Weights of a small transformer language model: a variant of Muon for these matrices.
MLP neurons of a small language model. Each row is named by its layer, matrix (down: output weights) and neuron, and shows model dimensions 208-303. Each number is 128 + 24 x the weight over its row's rms, rounded and kept within 0 to 255. Numbers have three digits each. A neuron's up and down rows have the sign that makes its largest values positive.
After each neuron's rows, "fires before" lists the tokens most often just after its 100 highest values on Wikipedia text that the model never trained on.

L5.down490:184187123123173102140124128114127159157110113114104125131156129128123161155079111098127158137131118127127126132135113151102088142150174095144102099136132144116121124078136131110110157086097083142133184123111109131129123115110121168184138158141126097144153133100090156146117119129146173101
fires before: "-"

L5.down495:090111106086123165137118155144137106137161130125117100098114128125140152142155133159148180126181080105121077146118151129162163154119100144136089154111160140085135105148112103111127149161132133137105129114076158134138140124148145134106080125135107141124137162106128128103183170137101130087
fires before: "\n", "  ", "\n\n", " 100", " 3", " +"

L3.down78:158155147099154113153100135113134132125102134142144108120129125141086144136123150148137161115123073125058145126133128107139148129149070082180120122107100111111119158140136123134128099124133152120123108139110145079075146108112106130129141112089115187135122171080142128101081125155097113118
fires before: "=", " ="

L3.down313:127127100121134159112121133139151121114076149109078110108094144172150134114144134130116099092077152114169103082091139108145109118106124151163111132113134178153131125129113116135164193158132101122100115146077141082128130126094139134163142120140104111152124164140087119158099164130116135134
fires before: " a", " the", " one"

L3.down464:135081163128140095135163123112100134120160148147129138121129108122120110134151153105113115129153122159134110124122116153141101161129137125154128173159056120091155093178132150173165120124099067126151144102101063113118163125127108134154148083124127127147171139102106131132096162170131127131
fires before: ")", " |", "%", ",", " cm", "-"

L3.down116:109121111135159163134138124156161105127164085141151100152138104126144130099143192136164087157118110144147145135090146109168136117173091160094130129109107108133124133146102171118147127159090111119114187105109118111106146130078152137124112160155135131130145119184129167109134102128159166153
fires before: ":", " |", "–", " votes", "\n", "s"

L5.down45:109130122125114138150126127123151119134084137082151144128159114164152153096112098104127125119082117151100080084120119108106152142098112101115147139105129137119143130153099167104151144150137077108087141092103156142147149122164072101129102150148109158115096133130118124151169153134113136120
fires before: "="

L5.down83:134107141116148152150113136135142128128109140115122143147120133131156093142143135129132108132122157092131130145112138135109127165163149158146089085070166136131133122154142101090089112140109087123123134132158122153160110140135093135116144100058137136116149149143134146134144114121125137141
fires before: "="

L3.down600:116137107124111143153133129128156128136131073144135154114067122138125107162120149175112152125155102123153126114128088137124124094138120124131126118112100113130152128099128126125156132140137136110097124149115117151109142149143094124149141149127121140149137146129099148168129127100133118132
fires before: "\n\n", "=", "\n", " The", " She", " by"

L3.down311:133105140111129145159104158168167130111146122150131128111159127128125133133138126115162104143128133091090148138150164183086124135094148127134100140178177111135118125178163183172148121155100123110119109115129188151146170155130132121171113095115114136140175141150222112080117138134146114160
fires before: "|"

L3.down228:162093114097142137102112129131110102159130082109099132102109167097120097093140119165114124129129130115139119122148098127180095137137140127127128143144108172152135073162122116145126135122106104145150143128104126125142138127131100166135149121109114143063122108141120093128103112107103116127
fires before: "s", "ll"

L5.down531:100146135112135107131124098085094151108111117100129156200122138104150186130115135130110087150146111150123169084095099131167144167123105135095145117183158102131135115156103180121131069133127138133134115105138114149139107111137169115106136139136141118113110093122120147125118108158096131109
fires before: "s", " of", " century", ","

L5.down401:056111144122124163126139120102070124117114142136170133149129133101118116117153121112124081159123097144112078123117135117135112106168095082115108139120141119109160153091133141133110120105137117153123115179100130121153135135123111199152129109147085125142127116108131147101155144119098154105
fires before: "="

L5.down236:067104125100155119128123133119103129121144123123103163114097110153184128124101099110099173149108185146118092126113101126093134145154093150121134106163117155102084133164156135112141094115102109127132101145160136147131126143172146076153126122128126102141132143112152150117133139157124106123
fires before: "="

L3.down236:119128117138115151112145118136150118154106134099112129100153175119117116109111109129088150163138126188155161083148110121136086106118144118116100103123136147106127097106137168110137088101102122117142094076114131113132126113077090160110117138104128184093122122131117112090110155139076092118
fires before: "s", "t", "ve", "ll"

L5.down9:091145110162124160170114128122110138158096106138137103139108155088103167132120138154136106144145178140148113157135135156118138106176126115136107126113141133141138107164139099149184131108148117108137091100178156128127111149120117113106092167092134143141135130179145112095146149133114121140
fires before: "="

L3.down735:155087113133138088143116131096158144090124135066157130134114112106114158130168130126122153131161119133104104117127126132113145119156157133149110103136126174111123117128122144095178129118110135111152116151162103180103158119117174111134122100135112127167134128146125117132133134089086167142
fires before: "=", " in", " ="

L3.down793:128098164148117098139108136101077124140119105139157088121102141144132066142096171109122151104104131118150133140109120155146093136153130134106150127090131161121110152132110125201118130107149096060155167075116123124116132126105154118124103109115113152108141130143123158117150092104125122147
fires before: ",", " the", " he", " they", " a", " in"

L3.down342:116159120112108135141143102110144117070136141123100096096094146116147140107082109178118137153123114115128142165116136147140097112146146156111128149106130136163120123157159122134096094151137071092108132117176109122118125134136148131134123098104157119133116128125120108121119098115079127131
fires before: " |", ",", "  ", " at", "–", " @"

L3.down575:153127159165121116121097167088149163129158113083122096104143076131147130115120120148169158126149121139097161139108101161158100125123119142119103147116116133110165084164181148140152146123100135152094133155164158121150112130132152099101102152191122130082134119190151080122084109104123121126
fires before: "=", "|", "-"

L3.down507:110135147086093130124111165132109157128122118101088129120150148139158162127111167154139143143142098139090131134108137144104111167126134130081106114147177111135111087182138108150133142121138148096105134151113174144140139123127149128132144147137118166165136096115104141119123092165143132164
fires before: "=", "-"

L5.down430:131151170151143150153123153180099137118132159119132112080180145104149171119142079138121135134113122089120110103139099124134157153152090161070101100087125088158158096136121159172129137114141103134107121137147123159143140121115109098124105166139089125101111108141146119136131164122127098122
fires before: "="

L3.down557:122104122106133129119160119154184097157123157113082117114130106095109162140104119109149099127137101091131123087171102173082106074128143105101093147137109088127148130110148144088164103130131119143121133131136088072151146170092090130132126113138088167149111123128093128108092154142145124143
fires before: "%", " |"

L3.down484:091102167176134165121120180139110109142138142130136128103130155153158114154130095099134169078101149142134170113067115134098100128114117119126136090090180114108141095131114137129161133139130129122140133116119146125123142120117090150146112130134150144136136104116212142120165146099110117096
fires before: "\n", "  ", " ."

L5.down349:135113134118150118117095108113085170078107088092121146124136097110133119129106116150126145162118127103148097138164116131102100111164108157108103109121110154151108094150171116133130140131138150125147109122090128127133198128093105110105127116125158134150127126105125135087141158133123139106
fires before: "="

L5.down702:150111166110146135149152129139156124164123091116142169151109133146148131141085109113134138122140149114139174109102108138141112166164118145098123123165104135098099106131132138134126143126152139103138152156180147113117136122152135180169126111121139137133137155122067104092113136111136109139
fires before: " to", ","

L5.down367:153149152139109176116131126132135182111149146083125142126137119131133169113101175106114129159170155085152126112180140109199132120156132137133118123186111138154160096160108149133123150121176100154142121142109103142176113083123193109164142129160123101138169125085141103122080112191160157152
fires before: "|", "-", "\n\n", "=", "\n"

L5.down720:158123119122112169148139145155169123095073155116120108065162158170183137108152142134134145112114153147127139095121099130121130127158126115106109114113166094118113119125108147133162138116140103073121128124126131114124115102086134125131164126118091125102123137177117141106140142083164151173
fires before: "="

L3.down213:181122138109136126130137099147068155142147135116113127104113114104101129100113096171165097184112151141092101135112121137169147134136119139115132090130121138126126138114141136142138103098110117140102169169113103106114167123110114140099110138137093129092098146153144131123096126140114176106
fires before: "=", "C"

L5.down72:127137102124115084113168137138158137112143120149103124154124094147095117105141111075149147118145083103100091147114124131166116118156139107104128098130158172097116144143125111129150149138118116099122146139108087124128123115123134128123134136133074150138143102113142148107119094158105165125
fires before: "  ", "'", " —"

L5.down768:151128101165138139112123167130140139101138159137148119157165157134125138111118113140130128088138128150157137141134111108175107113125154122135152118087132115114146094129094138154157105129097113132092072167122145124106116129103111129131123136156154162096102111143116131133145136138096165155
fires before: "s"

L3.down172:099112118178165110119123107091139160149108132141119144106122120143144115099120132104159126146167112126099124129152124130161136159133102143073138145177147150115154138109096122165100107116118129127121120132156126112133108115142135135090115095119127139107042097149170097111140095130105125175
fires before: "|", "-"

L5.down417:113085121161094106085128122122143139112131094171134097100157149110140145128106140147160110108145125117128182084121129121148111128087132111150140133141131130138126105130114149136123113150128142141151081157121124100146110152180135136134120157139149140101110110107084154157128102099182143171
fires before: "ent", " to", "s", "ence", "ed"

L5.down283:170123135151139125175105130116093155152110098122117126152101130162117113134128130163121146150126108131094160115146112115132099143135176152119088157126156169104137146110163138076177126132132167158126135149140164139128085162102093101119107143134132113127102126106189140127107134132115135119
fires before: "=", "-"

L5.down428:125110099188161138128112146104124176119098096113132095115196136132150119087146152164140163133147125127095149136127143147100097117127132148159127136145113136150129132126118128135146141135153141152108134103162129141124098123084158163105124126160119209157122117102117141140149110102100169143
fires before: ":", "S"

L5.down229:105098113165134141121144104145134141120100113163138131089114144117110157090185137194169121120133113098111118123130141142111147112103172129124125121106121128132122099115111099126171147097115104110116140132174106156156136115138149170156168130124138132133114156064145108129088154137076113138
fires before: "\n", "=", " =", " life", " |", ":"

L3.down423:162120155106130126120124152118096125167107139143126150121171119133179140124157156130109113169125142133125160113128085095139084135126132139156159109135135149152151098162137154122097117120118114149133140111145123078113162097120189109102112156123121139092102143117133120134120129163129133148
fires before: ",", " to"

L3.down358:179150164135151106164147103130179116149153140112142125155107154158163136091129102112148135121109130147147134073131107155134114083100144137138107147103149121099178151119146147095186138114162119152140129148181142132096129100098126113104158128156125151070143121154153105087091147163139119181
fires before: "=", "  ", " |"

L5.down152:131108117083085123159124098095096113088123097112140175109152158089109110105132121156155136145116111122157134126149086088119082111142113126112136160115169129095140142091126144206127172086136092147154121109114117179118088136111141136141117142111137172112114097115125144111103160115131124154
fires before: "s"

L5.down181:080102139109120118084131110133141125125132116173103146139125124130124113139120134131137096127127104133120143144114102126141111159163123118141090122091157143115147075210128101163131110209173138170113125148132153128110095131130154142115132123121072122122148122097131128136131169136099122149
fires before: "="

L5.down744:118143136140170116122104134130143183147155122115152129129111137161113126065120108115121146131146105115121152136173148109149110116121092162123118157109126163111135110156111135141155151128141144107100123114135089093166137151177112097085100138133148159131114076100130127128143107126101144084
fires before: " |", ";", " G"

L5.down87:158111120141140132157145154117125125138078099142106095173119166149089153131134126137093119125121115113159090121136141112087094168101155091161125109167176060150148114091111185148118108099152143120102086150127146139132135118112131158112148152116103138156128140106149193169120100163157118106
fires before: "-"